Part of a small language model's weights.
Size: 13 layers, width 256, MLP 512 SwiGLU, 8.2M parameters.
Architecture: RMSNorm before each block, biases on query, key and value, attention and MLP in parallel.
Training: a variant of Adam for these matrices, 441M tokens, 9233 steps.
MLP neurons of a small language model. Each row is named by its layer, matrix (gate and up: input weights) and neuron, and shows model dimensions 0-127. Each number is 500 + 50 x the weight over its row's rms, rounded and kept within 0 to 999. Numbers have three digits each. A neuron's up and down rows have the sign that makes its largest values positive.
A block is one neuron, or neurons of one layer that tend to fire together. After each block is what it responds to, as a language model described it from the Wikipedia text at the highest values.

L6.gate9:553548415436494498526474475408435570386524404395488468504510500528443452453531600535484471485421485552428517556517541517510537417577524540485522508470491517474512565430591407533575502445493587507566474562603535438433428575456435475511424521502520460476515478442421510453510563585494521430547568503457564432451556487454537416526491490477493456488494434524575490551545556469435472545555
L6.up9:511564423451433544393458444468516565460491415420585606584508499430501496439536506550514479472530497540473567500530528550536503530562565518464551520424473446512527488493580402584482497469546498359500413551485499474436503584501488555533498467536509511506446524460480534438465478583500461409609533500502489487411499528472425493456486475540593487479522534515513475504524499448499392526484
L6.gate128:495547514528452474580433495412480457523539480527573498517530494429487508454454505518430398523523537469509424490423555495519471509484502610487441464469507460460512430473574516542452465540529541484455412506530417477499533551532482515452521618459499511531434421491583465470488511498416540572538533503504448522615480458550503395498532426438493480541505484454569419466531585494449551436497
L6.up128:470488489494492493432475513473499643561563465436508544392476445594546494469434465462492475574539551489480525491453459465625495571458541473435529576505529509424479504517489489546497378488480530359469497605489440499497450492426533358471455421550469501425528488456470481603526494522424567472537435533423493419438475595402570507455519453478493488415468525472545565472479509476471445493577
L6.gate172:490515372554496531593381528488458494478467606485522579476491434556428500601524526382440416461506494530519479550447519538502436513530507509477559596549458472393538501530468523461501516486530556471437587460580544496532499536513504495484524458514494490572447457419529500482547435526442560556551479525544469402441494445411545467494559455492508525473486453503500529539546533486483489543525
L6.up172:489535504537459514449441474448462516508587537482499581555514560436552598403455547506459548489429481518320521582569520590477481506477453541593485435534430457548547485470521457521550523466488491504464581607511584480558537550454506468568489501604533460388440578528527538483468566527490458527564482541418487458466454470491490515562505596570497489627537442541471591513478526488497464569556
L6.gate296:528516498538486511440464542480578469442611474626527483558604523500398584547450443502479423452465476526512554459528539568520523431469543482482509503560555499455543465513585508499499453446436500463539487475542518499440490496536480544578522427537488499472478510503516446426520508503468550507502501422450523447449497451504534485535499509547418475448482482504484407478444523528497508476493
L6.up296:510554489536458468449473480518528454430503465509463596459547482512548509472504519515569443549385548423392494410445525474427505410471422473495572436450470458521536538501507503463588451570498495431429566508537569483472475561510508464515513511463513375533526535516565497465561428442447461581540490515472457523409511542388516541486542569434498534532445511447563472436515508602431402493492
L6.gate340:533470509553487558422515512456475423425530566507434489490457529549515552459499499520524461491440423563535505475550551587399497390510499556429476472528553455454545512601561528543402522463359552493588491462568504512550503580560488537515419410553501555534416521480534476569527538515500517475574543512438473422404529508550509471496543515538414606386580494530497517474442526514452432469459
L6.up340:481479457550548555511548477562539476488584526484517514506632462506541522475448582539460589526433502505456402532561532545405574472557538539564449525465460590439514506471534491427573410468433439429432540509532461542592495501526518537477497544468509575473502511498496599553467488528396522512584424527508530448422462454463535528490495520572495536469538503526582426517529518562494494444497
L6.gate351:539380423479547541457578499474488486423474405480583559479538565532538510472470573502522507492479430495498438538581481467553468491492496502506515403499516486466536540490512454502521548617496429502634494464556451488501583517532424499473450461590564469445562472431408390483494643623471461497589479362549548466479583528517495511488488520527507584524506461577531446469584554573576367596478
L6.up351:539419523458499512433469494400490494551463530561500576483477499472566468423443523412540516553525456502550455472503570612524552557552556515478507444497507498509504493501594526479443558503519534492543539546482528477558466539383494447455495499468538449491496620402472513512481575537504504522481558500452460478495549535431465443506636479511489502391449422513598485458558440464529515481505
L6.gate354:464455521485481476485551456502467419467493500445421524435519504536422484454434503479479514408473494547510516519518623487582444459495537409462408481397515514411530516449476428411517488509486493462447512489510507434521508529506551423439525504582509439507503407526519498433564602519427455504451495510446415401525487506452443468446443453526496435496537582517563417561535488453494484448478
L6.up354:464478440443557597481522517503563524460489508397435476526520484438536486535409554441435559537474542488455471484548520563530490545507494379538500486501511517552464441420564402570450546421499508488502514544483556516526459430504496457568559518514544609460488421442408430489544504513451494489487471614459476423512562430422541504444413567441512482467498454538478488501524483457463390496402
L6.gate474:552542539583494517583506701492671507475504379507591480494451515519469420422504441446474457521467485574548558490508422530511555489531580577382483463531600457499528488517473492563597460443513555553474399389516516495512519537517439487598460519434450479531389518499603528403455503463447457507500468495553456547507538441446513455499450537506522432540502501490487494473489557402417546431481
L6.up474:497455518393487471499515513512387499497570489540581541427481469479530452459555482457574503496484497485482444523480563489482404488505535498518428448542444549495562498434539428432556552403477594544485474437570511516507522490459445499571474456516538467381558510482445499500391481505456461485494458441488489430420510520374526331472464547526521460488433494555492547472569490458539508510444
Description: Quantity words. Quantifier and number words such as all, few, four, only, million, multiple, often as word pieces (fe-w, thirte-en), before a counted noun.

L3.gate65:517542504484423511423559460486501539558465475532525606473485497555522536525531386612532523492470502563521511544576565559481451548507614488490474469543577518529499480574500557547569514505482475460474512480546536487495455524529544462578550548478459481549500511525585552334500423374468562596483493448482521551522467504416462557554531433541528542387557504467473490491546483520538546474499
L3.up65:518468483509500536466471512465486524487577427469563544468570451477475598458502488535468411621478509503493480492440452527477587407523541567554417475518493443523544487458527514528502554543483520487454428469497470432573477444490488447461486484470454611606496476505506518459465502459482515480551480400505379406489562523488439536547595460604492527501509542475597615510431575535496550604527
L3.gate159:489442523499496636440451539509486483455496598499555565499421441538594486423440508513504462467477530465567507535529517562449578466460574433515503490412572486499509541576465592490473492464448548525550556489524566530547402495526527501500417406480513414556534500474517504479525422496513553499550442456424573383425598529437405550560461542493523493427593501429536437605524501489576516507534
L3.up159:539447582483557535454449492467588451480453425503513509493523460477476540492544424545511440596497476524527494458490531467506476499561492521473488484482484499595489500487469529549479470468545444544518539420447546413521596497476533536561517530463387513396600529418536554566552494506429505491469543498532539570559523508436386536554651618512458496449404496502541594521523539489469564475635
L3.gate188:521458525471488604459499483499495471520547454508570497474528472482543517518568543500442409458457552394593467593536480488390479452535457442460422548493520603438551495480593580550551501480428543538527492485490587469507458500459496433584515550570438597500535420458522523496424552441494499457455508504474496548463623479555489450525410563554493460479643464496482471552505524514540494476553
L3.up188:508433528571430473424590455518506466473627492537554468528417586502492466546489492479459667472514497479521524492492544397508514471444493548467485465571451585496519429492522501463592498484535454439465494505505480577491445507458470457449508495526582530447516538514437538467460449503498453502614470467461512560423437417592453442410449518441496451512566509567515435525466454525586499555495
L3.gate238:592581444514541583357474583476524458501541472522479505540467506472443520474471422422501508543407479488474521500500480554430551497498581492533494524523460483519507514520485645452622424435476484479495471424468552493454375571529423550394491558551446532458657472506453481446437462571530523554528521465510471508458510485473397494502542507462406509391533470479499570544502468484490548502587
L3.up238:485513662481485563427450542446407490526501492582464499420488487451454542533516463558501588603523476457468472422480460469494470512413516458538482389429488544507502481545477559511439477501500454432487600525405518446533486425479501550492552563483395533500468541542486529544519454616565544477561580494475567532465445524406480537487514491442514484522457470439507490542552471465396581537496
L3.gate376:393462529553561512506443534512462432489523549448504549613566562538502478423527573534540517557481490553509582428498507552510387539445501475581479486522490472470549493516551549466425463528614475537501523414494597401585561539537429443592460501503449571504529457519487510534498405408477577534551562562480587462537461586400472451457512525559444548512569530456472444495470519502521544504589
L3.up376:573449542476465506591496489441462492443577680481506495508566525505499591421566521471474512500505439464579466590487520491443492462556474519487482555473454505533517466473533523413515509535577456474514533585536546635489467575441535469484464569485569567572498580573536537498593439517461543459541490473489514568531571484426494553534544565444489493488526555515530501470429536511442622486332
L3.gate416:516646539532523574515462459438554472630477543450499420412549455606452465562489559538438486541509494434499509530469607557436595502500554515507556439391491453451550514510433545488414555573494488600442525504510496566448515502493557512493547580488480474554507503474475405467471455495437498527455403462526472495529525549379561485505570552460440489497568477611500522507581495502506512431488
L3.up416:474560486608371536483578494508491466471486456446479585484518631507470486528533608538473505508545479445555392525504455468479422548572527552605410543444435397444578491511506488431498550587461543499565533496559450516528422461505502549514563606493402500580501463535456426547552448444589477469604539465542437458443456561454595507513574507566491464438591490530546591576504551499437478425472
L3.gate428:402531646501555538577423530438485612558488568514446547434449513565381501513574507566519516462520493509506429549546459563478526477546539466403430547530462532447541602444444530505557504526496525489542544500486515443489505574429518464471526521529495533568492474544452499442529438461505539492537492532452508557477474535497437384516478613558509498525547556543445412501462512433506549452509
L3.up428:504506548589527540501454546446580502522459442536524481480482407523446440478545515557496587530552543446531523483516456580445571505515654433469524526539502485591519583551474577537536388473504502545561582502520476497513399484400528490463455559469453620615623445502550524566488412490455512528565527426460553530517498502505470432512540467529400466479612517515408486470505569486482396538520
L3.gate469:559473482518338592541468498497434496535508508472566505504517469435524549463498465554482468577489489496513453511483399482401537441491489537499536471467527450383574535405454459507551550562587464465490548560551519486495582389511498551497470564520517608480510416503526427499519460537443622490537456455401571503526471528490480428487450574538413462427556519457383501548495566477473450447550
L3.up469:532452519461509486556525459498550503486435585599482477485457434532599466547524502600536587455436486498543407519498582446457525442518435426605447448451581524446524561469638450429538465581516437529535578377482473570581578456531522493402486585460532505503500542506541581495428487422505459538525425414483516475494494508511553549459519537542521467466460545564546486520508563533538448509509
Description: Institution and field head nouns. Head nouns in proper names and field labels after a modifier, such as Education (Higher Education, Art Education), Music and University College; more weakly, name openers like St and San.

L7.gate143:545405515470429520418592497500402561480456373383541606381580581566425557529517495534557484529485547490642516554434546464460496480522496413444471508535415477512548465473400496521467493448496544416552557483554507486504473538462474527541560534542495463480477459482348563542498435498449456535538468491409539443513541411467615482513496536450443456445501554514437524547531489375569526511512
L7.up143:474544540490578483482460470444497477460475520516548453511523498484539493439509425519553445521522413517572443465444490496504471441551426418499450453486447537460447496446512445411545529472477550559577545415531559402536523544464580506440497497468523530516512468485468425481446561513503507527515541510451500489528471510396521433512525490512506474493506387552414521468531494548585443498627
Description: Adjective-forming suffixes. Word-final suffix pieces that complete adjectives, especially -al in legal, environmental, medical, vocal, and sometimes whole words like General, International.

L7.gate44:450544525491495580518556485478432414580573560473536524469503509367465498443454442494472445483555535529478516562430467446485466500612466446452447558393443479568473519492370463467513477530494501511638559474482509540494432480502536422498470518563477533522437514473460608492497392570432502446456519511512497476468538466444540464476534579447436483385591364469468474500474593468532530415558
L7.up44:506548601422533526523535586461471513518405541489495592488504557501484503499569482510542456616453434516604498533492555478480529491504547444502464449541513586442462466471527501534427479448569482479426565612529553494457522507457521481518396497522520514496640531486491521540477438445577390530512574523483531490511481436534538537482522438563495500524513464558400492602564458470545546575525
Description: Topic nouns and word-fragments. Generic nouns naming an article's subject after "the", such as school, game, station, season; also mid-word pieces like k and ol in Wikipedia, chocolate, milk.

L6.gate23:440545497423550509516521512508496470501479515508530532398572554467482502461445447479479547421525521384545540577388500470524489454491498554527532437423523420465534425461551438600529465501541419450416544472478549484423553594500502444512535573548591569531480482457494543439516497552500517566411559434503498512582606585503542512489507479452573528481519504487462461457420461460542475477469
L6.up23:617536530497422452567467523443451365490486530505458504540472361568413569465514511551483524533481503538491481419508457465511559451564475532574474567413507436406496416525554573482556424519458505455448508579550548430490512581500525539506572499458558471511536420569566463462541426497485534486508507485450471588486488532474517477504467439509463510497519496489494507433455480421442431545584
L6.gate95:523460533521546470496483505530449446477579452551514541449575553599507523472551547557485506546481547548604468490460462506465483515592513432555567591487465472410449558541571570479505457418489502540425600477556531444447358539498485552467409516492535471513480489493567595486509468446475470510488466404462538536509513521507546568501468466461461473517496568455543493498541510550513569531486
L6.up95:530507567448486504439494573471522510486535533454541590523573536430533511523516423560504455462584455474554458531510486462501502423519461531526403457535494565466471504424543442503509521477442682458508576549508485611392476527489446438420554516536494447517465440522529488460526478598522496487524537515480475476475528543492574493558520450567493470471516507363403506506511424370494514572559
L6.gate96:414540498466497509422505407554421494474616490453445441421561567551477566477463534478495424460533484512523584477433473484482480531520560622575515515528516413393577481430539499513560455488473488550544568616548435451471514598502476462560414538632555498401468392408416481457558504553513524447512513461443487510429537505464516446521461501517489473432428519432516528516489581440446510513439
L6.up96:558458494545430507599537597493516519396512529461452460405502388504464458473518534515505480507495525524486515469456611578489481520494499519471594434476437448495620455518452504483463475497599544450445516568450506543514454518470494439504469479551536537477517393488520507511546509503433484533474454518498493488443483503570601490410534546458404509469565416407449515443474550374435494413520
L6.gate134:479556475531391562455500490452511534458573503438623529389503584405544542611476471417554550518435453505514549449510522462418437476434467499504528525509387485437550455506583511513488431511597465454464570488487574488433469498434432394528549480453550598594437493527573515433434501467324499566583562504394493464492508481464477520510440462484493504497532471438473561509513515494427502432554
L6.up134:529493422498532513589443557436475558446609540430507490457466473550492536518468446517417508442425577609541434417500457489430509478590538454545557496502471546454420535488551517630475485509479515487473559504682462421502545483554529497562512470502593450478542460491488543456601523463488539401478543482541530518551521507446548529391469499466537462527454478529492518425494455519450535518470
L6.gate163:416492529477534518523504571592562585425515465513589572432467441494448503515482503524532516424417427498482497387393519564504424359469468529485465570508538421523560479517496482469520525520454546461443514506526516429477501632542472527421517552547610538468642501538507527516476470549545437511460498431488566499492553473457560577415546493562395465501483599391496474482561524473514556521625
L6.up163:530512481505455489447508545500420487534537500466542510468473463415536558577423495507545525448532453494482555427457515540489476500504464524537565606513491517514443517658526577511500507414453477469563420469370486572491510502434454554519466516387556621467532535514536477539526444460540458517485516467560510454498513519456517525452445490471461469543374514475500541429553526541526501551538
L6.gate175:513473490398516420439463602515532533443429400552561502535510486500538538494365452492502481412544430480480523434463579555547388388498471477599476435507539575547393523495538525543432611617530445513507462436492490522438508514466530524568461420500402511509466428532461472607391512492504518468513462484552477607636513507419532441494460481443447498532479493428508558564540512523510475487551
L6.up175:457525474466514510517572617458537465576564511611585521521482499469522498573550444442545545525495488419491409417487517424489511551564481525506524527516507582520484550532460549502614572521416498466449457539470527499454573472531556530492507568485471463534500589555514406465515499384506563496576542496561534526574480504470573457421447530529460514513421523589511456474407528494446534573389
L6.gate375:528509395472492485521485480507558518524565479426568489474427488511467524530354474544548474545437501477407516477387526527494534479571569418550452454435440448491457455476493508528480526556456525499503592439593474613474553494537468564362474479563432476532475464561613514545542495435529480420514604436416582576635595535522481494494535501502512480529464509518537504446521531557487458535519
L6.up375:383538559487473440452539524597461483550536461568486537391556568516446486515525540422458632639469492383475533512509475507504571394518482558475474470526470519565558561518437474527470504449464533390450475525412438575561475441489500548476570493461552514558642438559521510582592496427509520458533487500554562500515560544428491457501552484475541526496460583498417581442433562499512507507517
L6.gate447:570596505496474515482452586533531511480520507550517486484442485545379535593437494437505427455457461464548525566592461573537513630567548559443548518640501402478438541486543612572541505516467537495426586425535452444445499597456412501615438411490510519539435432420501472523427496593486495585535564500527477467605494460511513561472521541441544460430459520518570486452537504504409496484524
L6.up447:431486527490515440497533480467436451565587491424509524432568586436496584457488543531461571490459533499512471537481450476456425458532428568584549455496465435558522458516475518519538454557495441487495484520466491478493510458483536531433454401412532497463422443551425494441462485488453562541423474388538510483488452483476564550576542484501449482446616410460457503501520469499471501474504
Description: Determiners and possessive apostrophes. Short determiners and quantifiers opening a referring phrase (this, one, no, This), plus possessive apostrophes before s and some mid-word fragments.

L3.gate6:470519520554581543454454621517464471556611581520488488457426486517444540584529534505557450591505522486553532519542469473561554547433497386448606570469488496482503602436526465499507547528462533479402579537512513551463467586499505406526477485554494477498499476465464464487474565604391552458523555472505515563451519530409555551510540528466438512467506551477440525526455525476507593505536
L3.up6:583548530501381584534458475502467534500446382495521525468533525555465550462414465576535508567544479549542546516476454493461432418602546624543512532524451613463477522477457459516516521457472487460555454495477540493553444565402499562491385620528510426552456542522561536492405549387471525413475488436494527475354489502461507548485556415600445515533542618503394542519468488520535468535460
L3.gate42:461405408548496455582488409423417453494446453483608507423571611479486636498525451466398568546460519414547505485447500529569472496503546479519462519527494541457463521477537500458460567553444498486467542537550611452507474527530458479505505586489547526583568539593477493510562542465495561473450513543552484542461466509454498489538506569518445495504497414469438419526483532454463568518481
L3.up42:563489552501468528507479539488483485500541570463506482558551506515474516492503499525477538612513491457540453462479512511581506547525596528471458475429475571468487523594463487475522461586488478372475420467462537473419526515468471288489607482470547493460585447523488467575474507491488487427456376468382526592532556444484579532598487537534453498482421414459485627491456471540565527522557
L3.gate69:393510566490515396533527579443428521530502547529559612463463552528406485550527541473461540507507598461431482555568529488414486509560493438453502417540463458447522469492450471492537520594522429533483503520496545517493568536553525482409523571543499510551491607540470554510472497502505505536516593509432450476496514549507492512470542509458531539470519440542380438519575500530462577522433
L3.up69:530555514514572527476451498524484555506578505538530445556425538533419537456503583423481493584529582486521463535469435534513377529462452514520542575501492494506437544533563491450521577558439595468445467554455542489477481536493528502523481543506582455516520526489500494474494483506444445473468579432456578429432530645590538526456501493528372414592549575539450438531487542459459543498479
L3.gate80:635524561514570475545434465484499512526490515553610583506528558486504529564562532561417495449512512490525413470468510539465494424482481478469483534509521443511485516469491476559396506596509497561455481518444581515471452508477534434445572476522437441469510504432566551463559476464454499485509551445556439555527518570404498532577534547457457553491439435458476490589547539441461476482460
L3.up80:556419443415500485423560445482560424432516480505507518640592566486558416423491518550544527422494429465486573472493486499505501454508469435537453483507538502563570521417487579475390552505506445473492530467437459533432469501510534466533522527509583395532526550541397516481536449370439479491498590487532483578556469474365388514580482509540458509531480457532546453454524424486478536553570
L3.gate81:480546422520446523572505458471461465515444531411434527522591447509452537518549443488493531418441485545477428620447452462530490437559562558487557520559489504515531578504466463553460564548571522398532454512560412485429428502539514557547465526554445512542478503527443479467468507555431463468468500515423457526506567540423363471565536433567480461492481386504511504567565540476445465632427
L3.up81:537514496509526608541511450504508463503567450422545452387582509464461614480560460575490500478494475456555407559521522453466539529511478465521587464560526478432542477521571488461487563455558480513494384465512502493555512470532468539524526568522469451459496479545458493528550485405479495475528522466592493489491469461436493428441555498546489490550477530484483435480507614441402537537530
L3.gate113:556500453481485481600597481507494398465480551539416508456534529477502538456517522485487422570601462524519443436473465584474491516596472453533601551537468426513526568496510526514460498580487397461476537454508471520504487482439548511552429554572569485543529443502412478398462440423539502494479481480535594549450480484553498488475544485470447501499479513508504478546501476497458588411430
L3.up113:544550469510478509508553533514572586404494530535618465529475581514570519502583590596404497614493476550489461496466573507568415528474473501493540578478490494452506520404502413452529410526409427451490486523453521494464491519554431492562515499457576440513538530462535542520512511543499442476450481512499522428578377483518531393460474438532538448438427398557513402610525570504446446488520
L3.gate324:521597394513500484365479609487532521514511444496519490549504557604555492495466516552511457519542457508577546428436532572577459438562552411506529475468516452540486539505611523449512525463471556540449539550534553465495443564489456463625490542554422507405568500471572524554528472505476517525611618599491547460495561522493559567474514532421506496457519462554492479499577467507531506474516
L3.up324:557511526487590553577469481486536464567477441518405496571461513542516598542458484403448512498487508526586434465453517516567514530517523492552471600485571453527537456492453566452467548485463498484469490584500566562449470510515476462479592520493524421469538553577478536469518498437579441537500455526433500479509479501373442583422533467470492510463504497541530454549517562519440515480533
L3.gate413:545524556501495528550495504473482487502512509495550485548483575519475483575478480486506468475579501529474483503508448448591497506547528427557541502455556473529431454498493533523511527612516456503534591536522600521481507571481583473555462510525426535499503542523524410539458467467380483529505488422511554497498491487561439515410440446434498518524472465471530578501586460485476536504419
L3.up413:592505544422401506568529480490487431498421431470548480406545491402417551479463476594412431509478523534553506428470498464508472527454442494448422503499589469577498476510504497526526531473494532359512484474479497494604447462556538434463513536463546489545544421537511459455541507474506457395494604441547481548426491521419573492564567483450431462491456522460507440571557443513458452546550
Description: Two-digit numbers, coordinates. Two-digit number tokens, mostly degree or minute values in map coordinates (33°47′, 94°20′), also table stats and dates; sometimes mid-word fragments of names (Qu-e-zon, Fri-ed-rich).

L3.gate0:378539481572596433462490512484503528490462525556387453489543507547450403554529458478523572568491554492621525532491629521481499502530579424471513442490429538499506560497503562480464473453495478553479541558506498441392557513530510468577494555547466535362547461448470509456512512506460484526611456539616466437529461509504423559504532463482480440392587523534438588546542462535473422503455
L3.up0:552563558390440437457486560523544478549498422526511599483481479490461457492633435561460537498628505539571527572472557424461477481490567559502458420481427563554604540532431469418520526458502478457501480484487421596524590451433522478494465504419450460467514443537464432500547586426493516503510503428549556501467530514526627483528389468508568446568478458536414625475522552471440456541454
L3.gate31:457466459513478513517465510492481422542549477528504501527489507550503482503545453503491541452458544581442495480523514565510501479506506410467514440545491486478533550509446499524558524505456532565526616408518572602578513572492478512419516508602531388499414567500536553581576607603529510474517495497467418485529447517520517488539487596457434421462492509514465523426484529475439497478512
L3.up31:566531488551504488529423565491553498463499474549411462544467442381503559576547547554539394553456500594518456504463481568533497475481514536472485435511476510517585581458484521503515599507610532553520472498533475520479373442456419534518509497531526399515491426513509462443557482427551512530502483477486568630560476480405490453445498513482430475483571512480504602475510506444390486500499
L3.gate162:492387498490492465480506503437553460519531368532443486553429479559465537539508542494504468619474465492503620536469542521531469483530593440515495466462496417389492570440442552491521506500443512460522492433486380581595471579478492502490508475547427503562413476467492537562541538497488437455512532525430465459508542429466540584574470556489486546458405426384525510567663531587488474512454
L3.up162:531490592586434498363518535504504585516478466471502489472448480578448577453443602545546511529480539509405567496570447566500605507567460498531480548494481514520507543510552472425436467493465413436468437492506496510501441449466564442542498501493469488484435607483541592497514523475529458521555505543493465561462477467465573449493614487549480520462554481447516490543507422428422484598495
L3.gate199:538459476442502560520512435400472543539456400526489488447444566490461458566464572458512439550501515382436594559499505525499433410493478401522516517534535460463529481452454511490473602565472481463546494541554599468491417544481522535649549552582476506498494527549573486513573549492460509463492463483463502588418493504443501501534466467510436425463478510439451475460516449529426466478484
L3.up199:571463544525469406479392469487540429494451609554543538459530492381518506465476513522551511495516476521466500508542483491460417561523499539440506532475554559553596516464565481520525520510493509434534517475490461607499541597573550571463510536509480486417530463507501466623518468539500540552454528526563495500502528637619501571534473434479474487452530482516534569584420552468508581427435
L3.gate207:579456447533478561551527517468544613582496562469409550486475456543439467620482400553469572497529474568452464630585446601482565427519562576603475485433488527516477515453488534550437530532376581542552477470532508452477406462519556566432498500532505531497495484563516567410515470544481464619509501454508520439510514518398472391492566478553474560507518542501505487439520540512583517546445
L3.up207:534419448550579500441478522462479532508447417507478515447452434486496463542415520507458541580528525550477520523500515580540477520529510489548512592572514515508515420564453473459473517627455596459542404478516485481616422524428523482552463581499529527499474511583531559376535546495414525484500441464474565469564475559462494529556583523566562477508536441537582484452522421499549492442467
L3.gate290:500501502565434522482551500435592572569500471480457472518532526482446545522504448507473501475571513538557454556436466473515427611517502565439427398458443425516490530432518496429480534483554472542494431440470430469570548502411480415514464541453496569533543550426469569526575473509460549549589502519504518460503453506571439547496526508529458532434474424486541543544444528442523605455539
L3.up290:561478475511429639453411523467498519481576530563499448410533455488505539507461477536470523402559485523520574463437584493488405515472418536547432500491446497441448502396527482418479574496466474529481471502529456413598526561528559451516457543464545484497507559519544580606491504513485530500506502464462477523464484474554583583467456469555577514477388543577504535492438464552492482539539
L3.gate408:510448510481579502474523542469610475511403474525604430560461460476486488578491576475508487526538472607568547456545445493490544470512500451463508450523521484501543516531479570489432586525540637529565480463550488424456444464498496516543505547509513556432538534427519499500488542545453463559614489518466529510577528536495528505578546491492516483424611551460577544382576469469483624625441
L3.up408:528464433556488541462446493461416461495522372521431503545566482474441604489423467522483543466571429512571578486579491565461509386550493534597456388430455460419539540478546628410473383516505474522552458442461469571587522563520521409501456495539454444488467512542494617443507491453494460423514511456551526517518595464596550499558528466511527475499439476631544531553540496546461503464508
L3.gate422:523399494510466448516540563527508496551585444528595604532498516587459443468529470466575550529529553546425529472536446459604477535567533606558492535542514489511492492504408508458479533638610474414573501417548496495498498496510502487595461482531544502461470472475560515464488549493480430452571480474529431520469544499489447511523524501474499492459576493579514402526549485559454531483504
L3.up422:555577379515466378546472543512557501434488464511442488637531409453492560504465555520556452491458455496475430549473524439519497524462590513534507480495494482484523502432426429532517529456458451469481518511520440501540454451463490330466407504545539563538502457471513503598617599561503482448429519463454487552472537466458442445474509518490584497497513419510515534401494472522562479430588
Description: Mid-word fragments and parentheses. Word-internal pieces like al, ent, il before a following ending (vocals, Admiral, penalty), plus an opening parenthesis or apostrophe directly attached to a word or number (Writer(s), f/4.5(5.8), men's).